config.yaml
activation: "gelu"
schedule: "wsd"
decay_fraction: 0.681
MLP neurons of a small language model. Each row is named by its layer, matrix (up: input weights) and neuron, and shows model dimensions 0-159. Each number is 128 + 24 x the weight over its row's rms, rounded and kept within 0 to 255. Numbers have three digits each.
Before each neuron's rows, "fires on" lists the tokens most often at its 100 highest values on Wikipedia text that the model never trained on.

fires on: "cu", "0", "9", " Ali", "cre"
L2.up413:161134152118142115132139150130128147186128147146111128136137120118088109118171123090147097158156111131147136164121137118114120098093128109146122119139120172107134160127150088116181140142102129078135143141125142124158095160118164109135081107133121102165123161143150112112085117083137120119112148101162136110083135126116150151107112094140140118057117132134150146127175170059126135091129100106125124101122146150126110118103099120115074125130114138126104068102132129148180104127105127

fires on: " first", " $", "y", " a", " b", " L"
L4.up27:149161108122129158134039124106114134115095130117121098093139121128147123137103144127100124126130097118151156112177145136118136138112114138140131105131115128115132108132156068150132172074102101158152154151118147144113206160134162110138100121176111131127126113114132105109095151185107136140105151132130112125160148129106164134164174117150121110144130172098125129077131110136128151088130149142182121116156144130125127144149139108149171156144085114080129107130157117144126107126130107

fires on: "6", "8", "3", "2", "er", "7"
L7.up524:097127131109122078145154142159114143119127117127136162090134145147143118134104146111139104129150134113120113119145169128111133132123105138150147080123112157177112094144115112139150129123150120125122110104130148143094143099119140112146144113163148063132122163150114117161101127126096068147133099125072125071123093095116079130101119120160146083163156134113130154138153104085127150119171109150130163139082153088163103137107119127118112159165165112142162119153152154125136156077162122

fires on: "8", ")", "7", "b", " Succeed", "k"
L4.up634:128142116087106135135087123088113106143121144125134102145143103133093104099160136132176115136092114084150119145129141092138125101131145095125168093144153122097136122166155143151158178141133157137074108142078118134111174174151117102106144168105147107129102120184105127103110154139132124125122099104185133108133132120122091149137130107079133155135113063161148131126122167125148076129139146136107125130142156148136134143121110156096098103161098149096156141126100104145112133116143144

fires on: ",", " ", " re", "s", " was", " Re"
L7.up449:114096133103131104146078098100104143118155160183141136131061110098150136125101104093131119099174130132146120111132089101137151093098139151103096128189134136140137102139145111131123086115113082137120136118184178125166124134140122113131111103122117115103141143125139175115160104157122100143121144105127120142185182130129158110167117117157132103084118133117136143125116136126148140118163084145122155157137142110141105086128148135090112190143135126120135118120172161116128130140147132

fires on: " a", " an", " place", " the", " –", " in"
L7.up184:125100118157157110155159195120128126113143086123180170141139143086108123115132137118153139108088119139151057113096117101140161104103135092109124140158157131134109121130117153089105103120130103137126164127154143130107126168104144158121101150177115125117120069102160148125100134163125095175123065107117119139168117108116145138145097131127120174142154169143150076145124118114110146136127114121153142154125143114127099133144108102153105134142075156104116128119117151109116148093137129

fires on: " p", "ki", " Fe", " Tre", "Po", " Fo"
L2.up444:143127109127119145103138127110133172125128136150139132109077138144134088184074152123123127093072146140125146133075147091179126190186158124112136148138138135101124077166125140121116119164113118134137122113106110116136124118112132105089142099106095136150136126146092127120123131174094101121118073107127132162133120110120128150144132132139148141085166155110109134144140148122142118142122123120105106115117093148117134146158134135136117133134143149129135123102100183162152099139033102

fires on: ",", " of", " and"
L4.up606:131164136107150143137138153108123101153146131134111144125117134188135110124132093129167106148160154109156132127092147094116144118091154104140100108107151146143139128160101095149143111150128117094127114121118143089158156139098118162111078115125096125140121132120134192159136172159108108118124091109086161125137090177093122104113123114132127165145118171113126130145139100149108136177105115151130142133132118128118159141103144127051079132110078140146114145083119171151096119155122120

fires on: "5", "8", ".", "3", "6", "2"
L7.up419:134133167115149132180150152129138174137129107105132104083148136171113155177153111124127087152182111104139100138088112112144141174146188179121141154119118096139114086124111152099138128110116146149096131156103158140141130156156149123139159109172135127117105145128122138128162131097098071124097125120095100113123129128091110126098117110119125122135135124160118088146099076139129128128111131112141131111122079141154090165156141110149094157127119135163146169112095139120154099107134096

fires on: " of", " /", "ly"
L2.up574:146123147138097175083111113112177141123130137108125122125147154075160133128123079119146129137112145136118129143126147154096106111149097169109168124127121067109115132154135141145106144127121107096156137120077149144117127117127136151083125148125132115097115092163083172100109082090160172135109142147114149100122155138130142163080112151153118108089187134116140141069184156145126161089136135165131118160150112126126137146134128113118160104143101148120117103141138152154117106138119131

fires on: "an", "7", "un", "ran", "8", "6"
L4.up192:127128163132123130149066087090137096102106132107154119121118150098099103107188144117191077149110108140115118163125171121140098113062102094164142150117121120109134091128130079155143166110158116135138124098096144119119151147162125111087127093148147107092130122182107092146125095139138148078130110104135185097140158124132107139129130117146136150076172116134153149132122169091143132119135106124144139131124156124112102117119116142121134127103128146114124105156133134144105115134127115

fires on: "0", " of", "7", "k", "5", "1"
L4.up86:128152139155131143140168143141119155141115115151129117117129137077152117135106124104114088112112168121140128109136172151137121099090114134125100066119088105101136142108093065111184176124163091146122175135116112106121109111120153191129133134151128118128071112131092095153109131129126148141128130161140150146165138165167126139125152131071168158123128159151142126097140177092121144144128135097118165141101114139115118162116139143112121147120119122099161161136109164154152137109137108

fires on: " |", " (", "/", ":", " –"
L7.up488:105154099120167124109098130138126131103070166147111084119099147115118167113144129095154087150098152111132114123135137107098148143137131117139142119139149109153143120144107126106139106135148119081173091095112175153077138090093118144111141088154138139164128157122128138138130175137096113153119112126158083152118125117124162134127092120126141135097115116160170143165143122146116068147165112173114104130098104154098160159124130156119126139114099158134114154119144113115158069160101109

fires on: ",", " |"
L7.up272:108160138148087103133124132110150128180155122156172070130103086110168123129146134110194127111114103135125099127114126120121079141163173144108120146134134127103080083152158123170165117135139106107153162131119131115167158096135114108163095128108133151133160144109131191160113138141124119121106154156170099161115089147121125157150146121102082146113118101150114160163159143137103124105137126111134143127162096116139143128129116117127152116121145165121109120115126111138102142075088136

fires on: ")", ",", "·"
L4.up637:117145136158107135100113115111109124076145127126131126107116117089069103149110155129162157127122149160095125123170165119126138127114119170084165134162115118118149138170169156121176080109071117142131148147125149146133140137131140089092180089146149129157109122139136111135106081127114139100161138146109133089151132130124123080143139122104119141143121109093116138143147160116162149159158125168169126098106123104075149154116140104123143122163122138140131126098142128166127129146066110

fires on: " ", "\n", "|", " re"
L7.up334:136104108095122142125110101145097146118147134142154173092149182171140096172132120138122123135146147102129111109108120113122151120117134140120082140102147106143158147153104125132145102119137115138108149086172127114145151142131191137114132142112098110135128126149134135160158099135137125157138146107098137127125118141160146110093171142112151111078126088159109076109135119099151097180114123136134131090111146117143177109122161086077104171147103129121110157171180143089170153120127135

fires on: ".", "|", "\n", ","
L7.up274:116144104142098146138089154106176178153123148139101142091110130145145127151136125142088102155146108142080109091095128144147120104129160162175134110121145090139136157182156102128115103122095090162116156159099121105090159145136140132162114125140131116144179138135120114143116115138134133170089134092163115127106136146111146105094123152132126193094154107128117142120158149103102119138112126122119131133134154147149193145192116160133120110129157119136142120153152091143093089134132121

fires on: " ex", "un", "1", "2", "op"
L4.up492:162105124164152135154073117149123142183178124139121127152148130114101077101178121100140162125116133133086123108097128106152113154145134132147148127134117150117141125135165040146124121099106116123103109147115104149145148127133155104125138103119149164111119110103147121128122083101117128110151124129125140092120092087094140096122109127126162134137122110112144141117106155148146113102076118140156160125134138132145132106101153118077102149131099088160137072137099078172125091111137139

fires on: "-", " (", " /", "|"
L4.up474:135150121183111148131084132107164106136114150116126139134118137113126161095175154138119127120112118133127107124121131133114147167105143110108113137112050080120147122139164126152106205108117179097109177146153132134112109153140133145124122087102118128104156110100109101097141128150108150147154070115108143144123133147088159155133119121084123167105166102131152134124108155133139069089102115148115121132152123103145119166140174112148172130119125140141126133111106160155120099137101138

fires on: "\n", " was", " of", "2"
L2.up617:129163143129114136120137132151145166124120150118098132132132177090150144122163111118113146139132136117129108139142084169155083114129092108133113192174095106134114122119133157095111147127159164096128086113130097109131136113147089161115150164137137124125100132130142176082120115109163118154142149129112108103095137142117115174113095142092121137137155152093087066082099135100129154100130128135108165139106120119136154129097123150051151123135127148115099148124105136151165123162128145

fires on: "in", "°", "^{", "n"
L4.up553:110179102136131124118095152100141117151060123110125113139117120127128080127109145120182100122095182134113073111081131091139128108136125108122154121114145119138167090109139121112132166084143113134152121120131153147109133154108149121130123155148118136163149127111110094149151116177134150162133128065183145108125168134144101163122123114123128133128114119135150138141133134120132159131102133135142079115174091120108174125141104113139101139141167143195113135134142121108112178115081117

fires on: "0", " to", "7", " a", " video", " rating"
L2.up207:170115135143136159150140139171072126108127183122133122135111138067079125132102103141144128117130121116128094155120168089145126110120131170072129127154165124141142155147114147120110113147139107122116120155129122085101108114123121115147110096175136136164164116161121126121072137084140131126115180135144148131148128145116152133103124127106113135148137115115151153153119150127135118137081118084181093154132167122131111112151153149140150126124099137126072097136085151130092161144073098

fires on: ".", "|", "\n"
L7.up2:147126119125142145082147214154155147157146135125145103103132108097142182176081127138151086125133117129134146110127167125149125124127154163142134150120147118162093190114127124136127127135097139149098140144126086126115177164169115141144151142133158115154143149147102137154127156106102136153115133110176117151114159122175133122119122114126129153090113121117140128135133142130100154144135116107140149127115148154192135112182121179093130165110143175134100141127149082129106131119134158

fires on: " and", " &", "use", "ren", " or", " More"
L4.up161:122109151149106104143126122101112107117148099128104158158131151135120130064154138109092147122115114137149118105113057163084117175194102087134146143116106123118169123124113150104119156108053176122125126151137132062132154130158162105150142120127134167151143124110090099140145158140147092146147140122116154131107107098113111157138092140159118156117135130154140099160120104119113145158106096155130111135128111131134121130174138188138119091126110127130115133151131169132121112125110117

fires on: " of", "ly", "ally", "im", " sister"
L4.up483:143134129115116129164160130104203146121139117117118108112123174077122111128157106176146141127153123122123123175117126157097084154167113104162163124083130142128126142118177159125129179133156127149127111115113152109118079094178112161121134095145153140165118156131132149141143147172110146128182157143152124131153190133118169135148152146152120134116163118092138127143103093151120125092156110123094142100126137126180091106112103153125146127128113134145088115129144134136141142143107140

fires on: " of", "-", " and", " de", "li"
L7.up100:130103118110147108114129122099140106132141120137070101113145129112156145127131087092110170121130143146102086132097112110107117161098136082152124129130136136113176162098136106159102094130130139125104109095138148128145118105147133161146084138148135131130132075156123127133109126129153084165140141137136125129130094142131200142113111146119113119098131143077138094101117133168161146129178140094114158110157132156086122150088169102160111150089098149137138156127131072101098145158115168

fires on: "ul", ".", "gi", " Lo"
L2.up120:162107133162154095154138118143153086126120121146153106171148134128093116137127112128174150111170099146130151180132125165138112140126138153128121142098132130167119131133129128095150099120151098109090111143127137134113122118112174118135100139134179122147140136129150130101102115173150079133121079076178096106114122103104116118103162141108115155126119141118157130071131112179124124126178117091099098139145147158133131162102146154110161137146124144127102098125115081055150120124137121

fires on: "-", "a", " one", "ae"
L2.up486:142110140115138111151090086101096127124110155106111147162117127102129134131130093118134128084085139140088117102140104134103108130126130164117120166159117139135121129118131119135097113153138125111167140168127109167119127110120146136118144133143138126096151149124111116104190146156168105078173104116195117099159120151106119167120127131113063085146150098103114170131128156144166178128188115106094120166137115114130110147106159110147154105130115162155103143124149158107118127134125175

fires on: ")", "°", " (", " rest", " there", " –"
L2.up507:119093155121137117139165156072123140105079125127154101156130105128098085108136113124122130146084141135149117131120078139130117122123120129094145175173108093112133155132137111169165108128124127146132088181102145096190101142122096131131113111113164159127125094139130132105114134128118153076163115161123116109153129140104127099172191171127081117127111134112118130135128111118137112116162166141151130115146113108083149158112112101150123131148082140084120110139145147124117123162170153

fires on: " and", ".", "\n"
L7.up61:150146097116106119086169160086117144128153124120139144102119160108137120145089139130108138175064142100109094132098148122103123150100145085073145113137098148113154136076161128115136139141160094174147120181098129084123124128113141141140129102139128141141150145145131118114117068074133104161109098142109121145098150124110146126121125137138099152143113137136119072149155127099113160103113153155116127098143098154084122121182150149123159136170141130114118081131113127147145133125107106

fires on: "ing", "0", "ed", " ", " However", "other"
L7.up527:143094164118109140152105115094131109096135100131136139116185126124111128118094106107170108109101104157153120148154174144088119126145108098186155138154132117157121147161161134154137107091123111144153136133122164156129142140091142101141122164114087104116100128052149131128120122161103133113111153111131132120116177140114136113133105166132128111148123142143130151136125071103082101134139110169119143145117143097111132138124092136097139150115130114128149138150125124139190152128208095

fires on: "er", "d", "y", "ive", " of", "side"
L4.up265:130112106107139159093148177133133093129121137090119090167150171117124142156087126116160139147161122137155123151165108152115142150127151126102177161112175104159098098127110125132116092136155129125141171082126137102128104119133143130134083125126138127152134101125108119135161135121144085136138111119121146166133139119134119140094128120137125138115103134144123158103084126130098133096155032130142094099142175138075107097111122101143167106108139115135148132156082082122107136153115098

fires on: "'", ":", " –", "y", "el", ")"
L4.up142:123124127111115139130147151115097106124112148107087125164140102160136125135127148151141098150155116100148123140151168085162131125105124091118159131133098098136111139173139102126131144141164093166106139112097146130185115127103080107137145085112177158168140110174151102129131139148127110100096093165116127116094124124083103133149125150180116114098130144124122128148188155108108098172146121146136131116096131079108115090112165116180142130121100141140149139103153127131106131123102074

fires on: " co", ")", "0", ",", ";"
L2.up477:129117118143154147084092125106097113121109107107141137171103108131136089114128121147135133171119159114117131107140131122109088097139133154115121153135152099098161130126132142096105182131079104109168122189164140133178132119102128102113137116117117140103084117130114119122052098114161130068111141124138139153129156128110187110087134102107087141112120153167121108158145119124171140160115119124136106104110127106110134149109120103131123142147162121130117128124107082117142054128152114

fires on: " —", " back", " on", " by", ")"
L2.up468:142092110173155107092142114090113158106148126125119138101162142105085133084118094116137198137134048098120077116152103131130076118109107128120160127139105169133148105122134140110128132174110121153138072109155122183126138122150151147113124088117160114119137126117119114123122116152130145132154111098129101113143145136162096089090113111129109148131128149106166120122170139163144154062143144165129139110125152126151121132131096134123157100094110124106101167122106129135136130127140131

fires on: "er", "al", "on", "un", "8", "in"
L4.up207:129141121153118142125136121095107115125167088095116114114141105156109181076160151139140113121112141075124125125116122106085124111122141151127139114168150117099120132147124110119183166128189158142118103121144132141115113175112119145108111131134175097115131140144167100120120054100123134133144109144123152124171106133109091124156142101121128148136185109099165099138109124135114072140119082151161137143090139148179117147144129149107109130101129124151142127175097112154112134138124085

fires on: " Ni", " So", " After", " Date", "ab", " Mak"
L2.up407:123128135136115115135110128134162169100123069125128146137131133135129110157051133134151085127132176151152113142070117156121138122094151126139133152153139105128122095151128152159137139089142150099079118123092131087125132135120130188109143175092138132105057158156109115155097098106107136124128091135121124162147124185112123174121112120147167155129163117087132132117130135146106138107107137138117095129105142081151130117116122162117112080125098117172155149141141138129149120128141133

fires on: "ly", " by", " with", "|"
L7.up171:124093133149137121112159175149125137109147161119150112123123127162121179156134103136134103127134130155155153143145160160133107102149101140167147104120108058156160139158098149148160097166106132135121156101093165137130089140147124103136078136068153094167134163088123125140137116101100129113149088102120119112133122121167169127128137149155148116110125141102101136118081083120155102189116113104125125089157141144145102131118177112090125095137149132129120109100117133132118117144125143

fires on: " by", " of", "er", "ing", "s", "'"
L4.up249:146119118145155167063151159131121107097155109132113117079138120146101167086099182105137098109108170142146121128124101119117133132140113099088146126131104099130080131120142153149154078162110110157112150119134104133179098121132149120104127084140113163150120125130146156117110107118127140119148098121146129133102167119161123112090129164154157136134136125091172123112063164135157097171156077140090111112152146150127129138112132122142148127120138152169123115134158113095108139153154152

fires on: ",", " and", "\n"
L7.up212:117148117141105076108124079110131163142131117110098104142090172133164153149147119137154109146134095161122101104167140092131096142150161131151124148094127137149118110160114128099139085147110077156187099166137112105119169136132100091117145124085115136138161099099143159100111134106128113163127152115157136132169106135126124135134132119076106110134155150113081122100137113108135115078152076101135133137113147162127081142131141141114112107160141128084142133183135132142127111123141098

fires on: "s", ",", " (", " Preced", " the", "fi"
L7.up25:129118123101094134121118153146127141143160122124141138143143140142134135130102124153106120182174122142149176083111122153115146142139134120201053127110144140110078143168122115100139123152100148173125141138167158082157144127100120128124165151123152119123134156140088121146140142104099092128095114121114131110155084132095116143090128125140126136113114163154085147114172131139165127125106117158115105094084120084144131109099141143116107189132104135089161128102150101115140117145114157

fires on: "0", "1", " /", "2", "cre", "5"
L4.up65:138138119102098132121071119127153149125098126094122141118097136120122169175124103112089124127108138133062118148121130131149154113138102100129142138114149131076128113132097115119085121097128134111130115137095129125152146129134109123090101138081091116148122153087132078135176132112108154116112174117125174119137123165082182156134126115124120127115158119154126098152124134124102132071127132143145103118107077093138141169135128119098155139134048122117151133158165112147159138135142095

fires on: "ing", " all", "ed", "=", " for"
L4.up542:119124145085104161137091147151103109089103117102141145146131129090120152117127096117120114176131133114111096138160190114113093159129130158088123147112138099128149134150145146121108125107156083157099174139179109140156102140148151138119166121143108145181133152113126140125095144123133121164121092124121168166167105173130148133137152109157158140109183133139100119080102124114085131120124145119130132109109105118136122122125150097150192096133139141118079114175106131151148158121133114

fires on: "2", "1", "il", " and", "k"
L7.up555:124126134172125143098132149140166138166112132151098138181162140168138161116188164153121085130137157152137136127128116104088150147116121086148139134114154139109132102160123093119106148068131116128145147139108155105165126152126134139158101103130128168140072190125108098143133134110125089132134132118089155091093084125166135101134101157122163114112136158103116156123125136128114138144134119112166148128139107131111147093099128122126133173148064111156150144128148093127132161129141092

fires on: " |", " ", " W"
L7.up122:122067107121102132168128117139121137101123124114094185077125142104126146109159122095124136140132114150175103125092112128142143094116099119061118149142140087134122140115110143090166135128124130125115125106137151123140159165113143117115121145123100125129095128124157144160090102145140102116076107134149110107129140152148155168112131167091137090143165147141086102173155108108122124111141125160093144156115109084143116135133125139142109127131152124209151121152079112106145145085134150

fires on: ")", "s", "ing", " Party"
L4.up583:093092138110125163077159106129106100124081107147126130199124171114136130122121124148123118105109135184136111093139085099117103054149150139120111123127144099125119120147103134135141139130100109129126117132075154123140131124144111060131157085116155139101132132137141154116149124090134129123144113123199136093152135096120146136116112095142128130140093162100135140163103155072137151135126146173096109127093124089151115120093136129145138176138128156134108137123103099129136121124154119

fires on: ".", " by", "|"
L7.up273:152069158137106149115125172119141106119133139056126125154146150095139133167078145170105100113094100117117141142158149142085155113150121130168144110132115139115150120108136115152107076123106117171125143120144137113126117133137115098100133160104137127138147148133081125126165074119098106130110146111136099177125097150158126115121110115107152177083113160074144128099119128122152114163122108134091146107101165156123165100163129108106130122182124130150121126151137135107099128094133119

fires on: "s", " |", "e", " as", "f"
L7.up617:142077136118122094138120142139138103103134130127080076144129128136142094126086133123135136128091166102165109100133057146149106166146116152094117156102119127123144091104099137129127146130113117174154108092141125102144144139098144096123113118109112143147142115116129184126177143098120134108118120102186111161065126134124118123156099105113148138139113132118167151117138172139137153120097151133160137136137079129112186126124118115178146098135109150135175134118167104144122117088137109

fires on: " a", "a"
L7.up98:111135156101120094128085120129119140095120151102167144137112143110108117109126140144137154123124163139126106104148130121130174093111130111144099139130151149168145143126148102171084120098148093106154125141122111144114114091064134129106121113143105098136100105123154132098089107143128091068158116106141115106181135111111124137079125098170113132126140181078157110143155132137122168138162139112170129114082123143127118119133131178130166184132095128114100130090135116140149136114094088

fires on: " ", " re", " un", " de", "s"
L7.up462:183116142111147104100085156112141147134123114123133186138119101109133152153113124103057120192110117111152110143101083155111123138142094155105136094171097150132129121148121144167150112145180089096120125120121114125142137158121175110101132130141085106111163141103120164132123077123132120142103113112100108180157122131091134132120108160136142150107132123130177154109111102128090109110160141134140131161110108134115104092112157095162142158096117115129095141138109104113110129140095126

fires on: "ter", "=", "n", " of", "Career", " de"
L2.up101:136092144091109193122164106139131151143095125122122150174112089117154137107134117121158107175165101114131137141152141151135091160171050122136167108137112158173111126110095136127090109121158148116145151151136113121123124129088113094109139140104142141115133101154109157145143119145162099129142136103128097134154126100161100164118078155122081125167125133116120104160145127149155145095132139184146146145145139151137143145127152110150158122123101113133096115156110083101126094135163128

fires on: " and", " →", " be", " ="
L2.up203:157127141164147107120102150146109137103122157155101161100120124125130142117082129092124111182124165133130114131063147122127129172114131135092146084124106122147130125101102152144154139155140097134106152097121111152124140137108149139112107123141126139121100097090115113140119134115153125123167149085152167161136126132130158078075121147124128197110140148150095157163153089137165110166121110131126124092145123099107132133152158147105118127146074106113146150126084090121147089177109155

fires on: " Mr", " which", " No", " no", " as", " what"
L2.up198:147125117073152150107070155107137119141151124156119146105143130143117147114121135103162100137098125162102092171117134137120124127142138145131155113158134107131118105130111134104128136105100125137110156158144128118122147130122181098106143135097130107185101130116102140122143154127115111107062178069151093115119134101120173095149100141135102166111127131116111097136109168084212126120109165150159099101091107096145100131132135142122132152110152149130091144122166159135135154129148122

fires on: " No", "tch", "W", " no", " gun", " Bus"
L2.up49:104065103109142129084137125134117128153157091091170137119147135110154136096104156175119133103111118124111110146090119127109159133168109156073119106162134123106142121112110112118165145119103130172124165130148131110125110161145134146147179109123147137126128148138120136186087113130113151081107094146111114071106146117108134074123108172150120126130158143150142113135152144118155128067140148126126134095167120073117116180099154113149098127144120153123119111099147113152129125123115104

fires on: ".", " and", "3", " by", " or"
L7.up628:119123137118129164155159155156112168124151125122138161124141144141155188125154112135136161151102121081119105094135105153116152158154171079092096126114114162095116111089141163095137134153114177147099105139139163108081099163150164107132109121139116124136113136185170092151087132154132122149108135142132105110078147168107121137104106090079091177107140136110151124123128141102121122168121125139106144133143154112120122128185147145132116120131101125125136109143124156130128157099109122

fires on: " |", "″", "H", "/"
L7.up536:112136110173135113111097137159145135148135138107071096113104111139088151109125140153125141120131137113105070087134117131069105165163107135141123065119156084114137122113091149138110113134143093167181091129134146148081102128117157182141122125122101083134131101110176138137112106104137146179121102128150145184113129087143158153150138118139110141135121127159110109138165101162149148119149140140169123130121138136108131128169098114129115129145116133118122144115090139094124116096098106

fires on: " in", "1", "–", " a", " and", " as"
L7.up506:160102127101144100113147126122124080138128127129149148137111120101072114138119089132147091121110160127130127122149077142140109127086125164111146104124056151133154076079096095118118171123097119105146186134126163135121149120099116109135140119143143119149090077148104131131121153136150151126188074141168149160125115114165178144130152138121154116113158144130164158150102088128134142149143125129156113093136131167123147121174096118121144129104128103129109141156125144112118136116118100

fires on: "ing", "°", "ed"
L4.up32:119095156116117111127113150165160160108155123106126122093123136138144134138121095161134102135138102141104076108134144152162088158135115120154121070138146120159102152124135165121122168117163112134096113099166125074136117160123118196160147130113115147127136129125137151152133144123132146136151094129128147124098119127154097135149117162104155155156133142133109107114074098080110158101103147126120141124173138130103087116061152157159127103101148151121103149162113132130180160113126167

fires on: " of", " /"
L2.up140:142154169123114131116128151130155135150094157120135142118143139105158143110128071106084149140125107113170106158098190107101127156163137159136135117118112112110132112147138132140121163118137110092149161168127135142143103091098148114110137153120135127135109147156113116119119156131141122145155041180144116145163123170104123089172149141122121161111109081151156138134162099105107125140110106135142146140119118095129105145164114117137113114087089146111121093111161132138095169077157154

fires on: "th", " de", " Di", "de", " of", "di"
L2.up264:127138106110157157129113128112145137151113128128115101148104112099125140145100158129116109148126099124138150111133157143141133116161110126136181116119108157124113106124132139145121168123128146120131164160131109147110135112126113140152115134172132146124131120138073129141119148120172141089137117108156100164115111151146149155084139086110134139104179160119057121114161138122188072163167098149126126145119147148119129170080132095102140150130098083201080136113164123113163135092100134

fires on: "ing", "ed", "s", " Pos", " Years", " place"
L4.up211:108108137118102133117134153134149113124126112113123153139128136120097166147109084099135121159152137175147122162137092126179102129105116103118124162129133134150113128136072154107131133070108118107159183122131131142083111108115060120136112144062144103159154137106132134136127102134153127109103118128165091171126139150136126126112118103112146114144140159113110116190149116114101117123089137158137127149107155129161101129123127158130146167115152135134155127127082080071163093139118171

fires on: ".", "|", " |"
L7.up223:146077118138115144115093175108132134116172168139133135092100137132113156145103112146105116152144146120064147135120139143115072152113160111158154118098144075113133102119121096141145113138102156177117149141148130148137120103104144120132135165123132094150134129139136130137109141116168130159150136091147122124094138146125147117118136130155132153127174147113105122148131201110118140137112109132116141126150096142208152120122107098112148181125132148183155132175118107109127128090168160

fires on: "%", "li", "i", " or", " and"
L4.up479:131126081154097112131142120121107120130172114085124106164112157086135112104133135120153147113124102117118111119123120126134155169156173150158126149142121145120153164156162119121132113128097135153058112106098132129169146168112139128107158140181071125138109114126095143142121177220165096151091128129129118094114122160097144143080124123136127131083152140133168138142134135105194148136159161120153139150133140138132134106140113136139159147127127133130125137120102134096142134146145155

fires on: "s", "3", "ing", " up", "ed", "2"
L4.up585:122118173146075075163156146102134137153162118135153161136110134088130113125080077130121108130130155114155124157149129146130138127143122177132090101109133119134088145098118097134163130125143119103129129126162147143099156091186129152182144112120130116088121118128122086143103191142131114129126133138095138119156144112114121104107136148115095134111125175164156117075131102154117114140125147133156104196102177098103096134124134144149100112147112109162131105107127145110132142132109107

fires on: " F", "f", "ling", "0", "F"
L2.up423:103124083122140097084153104130144121112146128119120100114147101156125159115109147111128145125144097149107117144129139086174081103161116125082127138186147140136117157125112120113136131099134140132128092132132134159095167138119127123162154161124094099118155084160136130173153132115128117091118131138177153092181132096179125129179116117131149133112106161140112135117150134128124187160107104100152102165155149141124118156126194101101146140149132140109085152160153152107117139121132134

fires on: " of", "n", " –", "ash", " km", " end"
L2.up47:113088156140100178145160084102139145118113167119107101154132123092134169088156123123095158122105131128135118128103111157120130129154098093141137155101135108102124136162129115122129086129155144105215100116134146143119126107164124139083122148115174141147107163145101139112123140163169129112163114142123102116116089135149126168122132085083100149134146158165155109090152133136119122114133148150109152154149134162151157127145148105122143104132135117117093137148134175115125091126186152

fires on: "s", "ly", " is", " was"
L7.up528:122144127083089151162106148095110103142119136141099173118110140089085136130156112072136135107117112142162147116098104153145103089129116175108108118129136142155111190165101124130130116124100078139138098145120168128122164114127143134114101096165153180092174104179166140146145119139103139073149126140128151098132160184111150125103136132145163128165159075125120125119096129118109136115101111097110143141144100127142110131113157123107124144114122128101146113143166142125115130152130113

fires on: "-", " ", " inter"
L7.up169:128117157104100120147065113179115132096149093089143150141169201086127126132169135145102120115112148105137116154102090126095126116160133149154162139117081112103114118128112118132116118099117111081119140107136131136159140160117130156109166104106117115115141144144110128106193099114118129141138160104131133133077106113170157155121138124155104120115164098103131114128100105128154162121155126149054081116097140115161132125110122102119136117141109118138103153147092127108159143124160120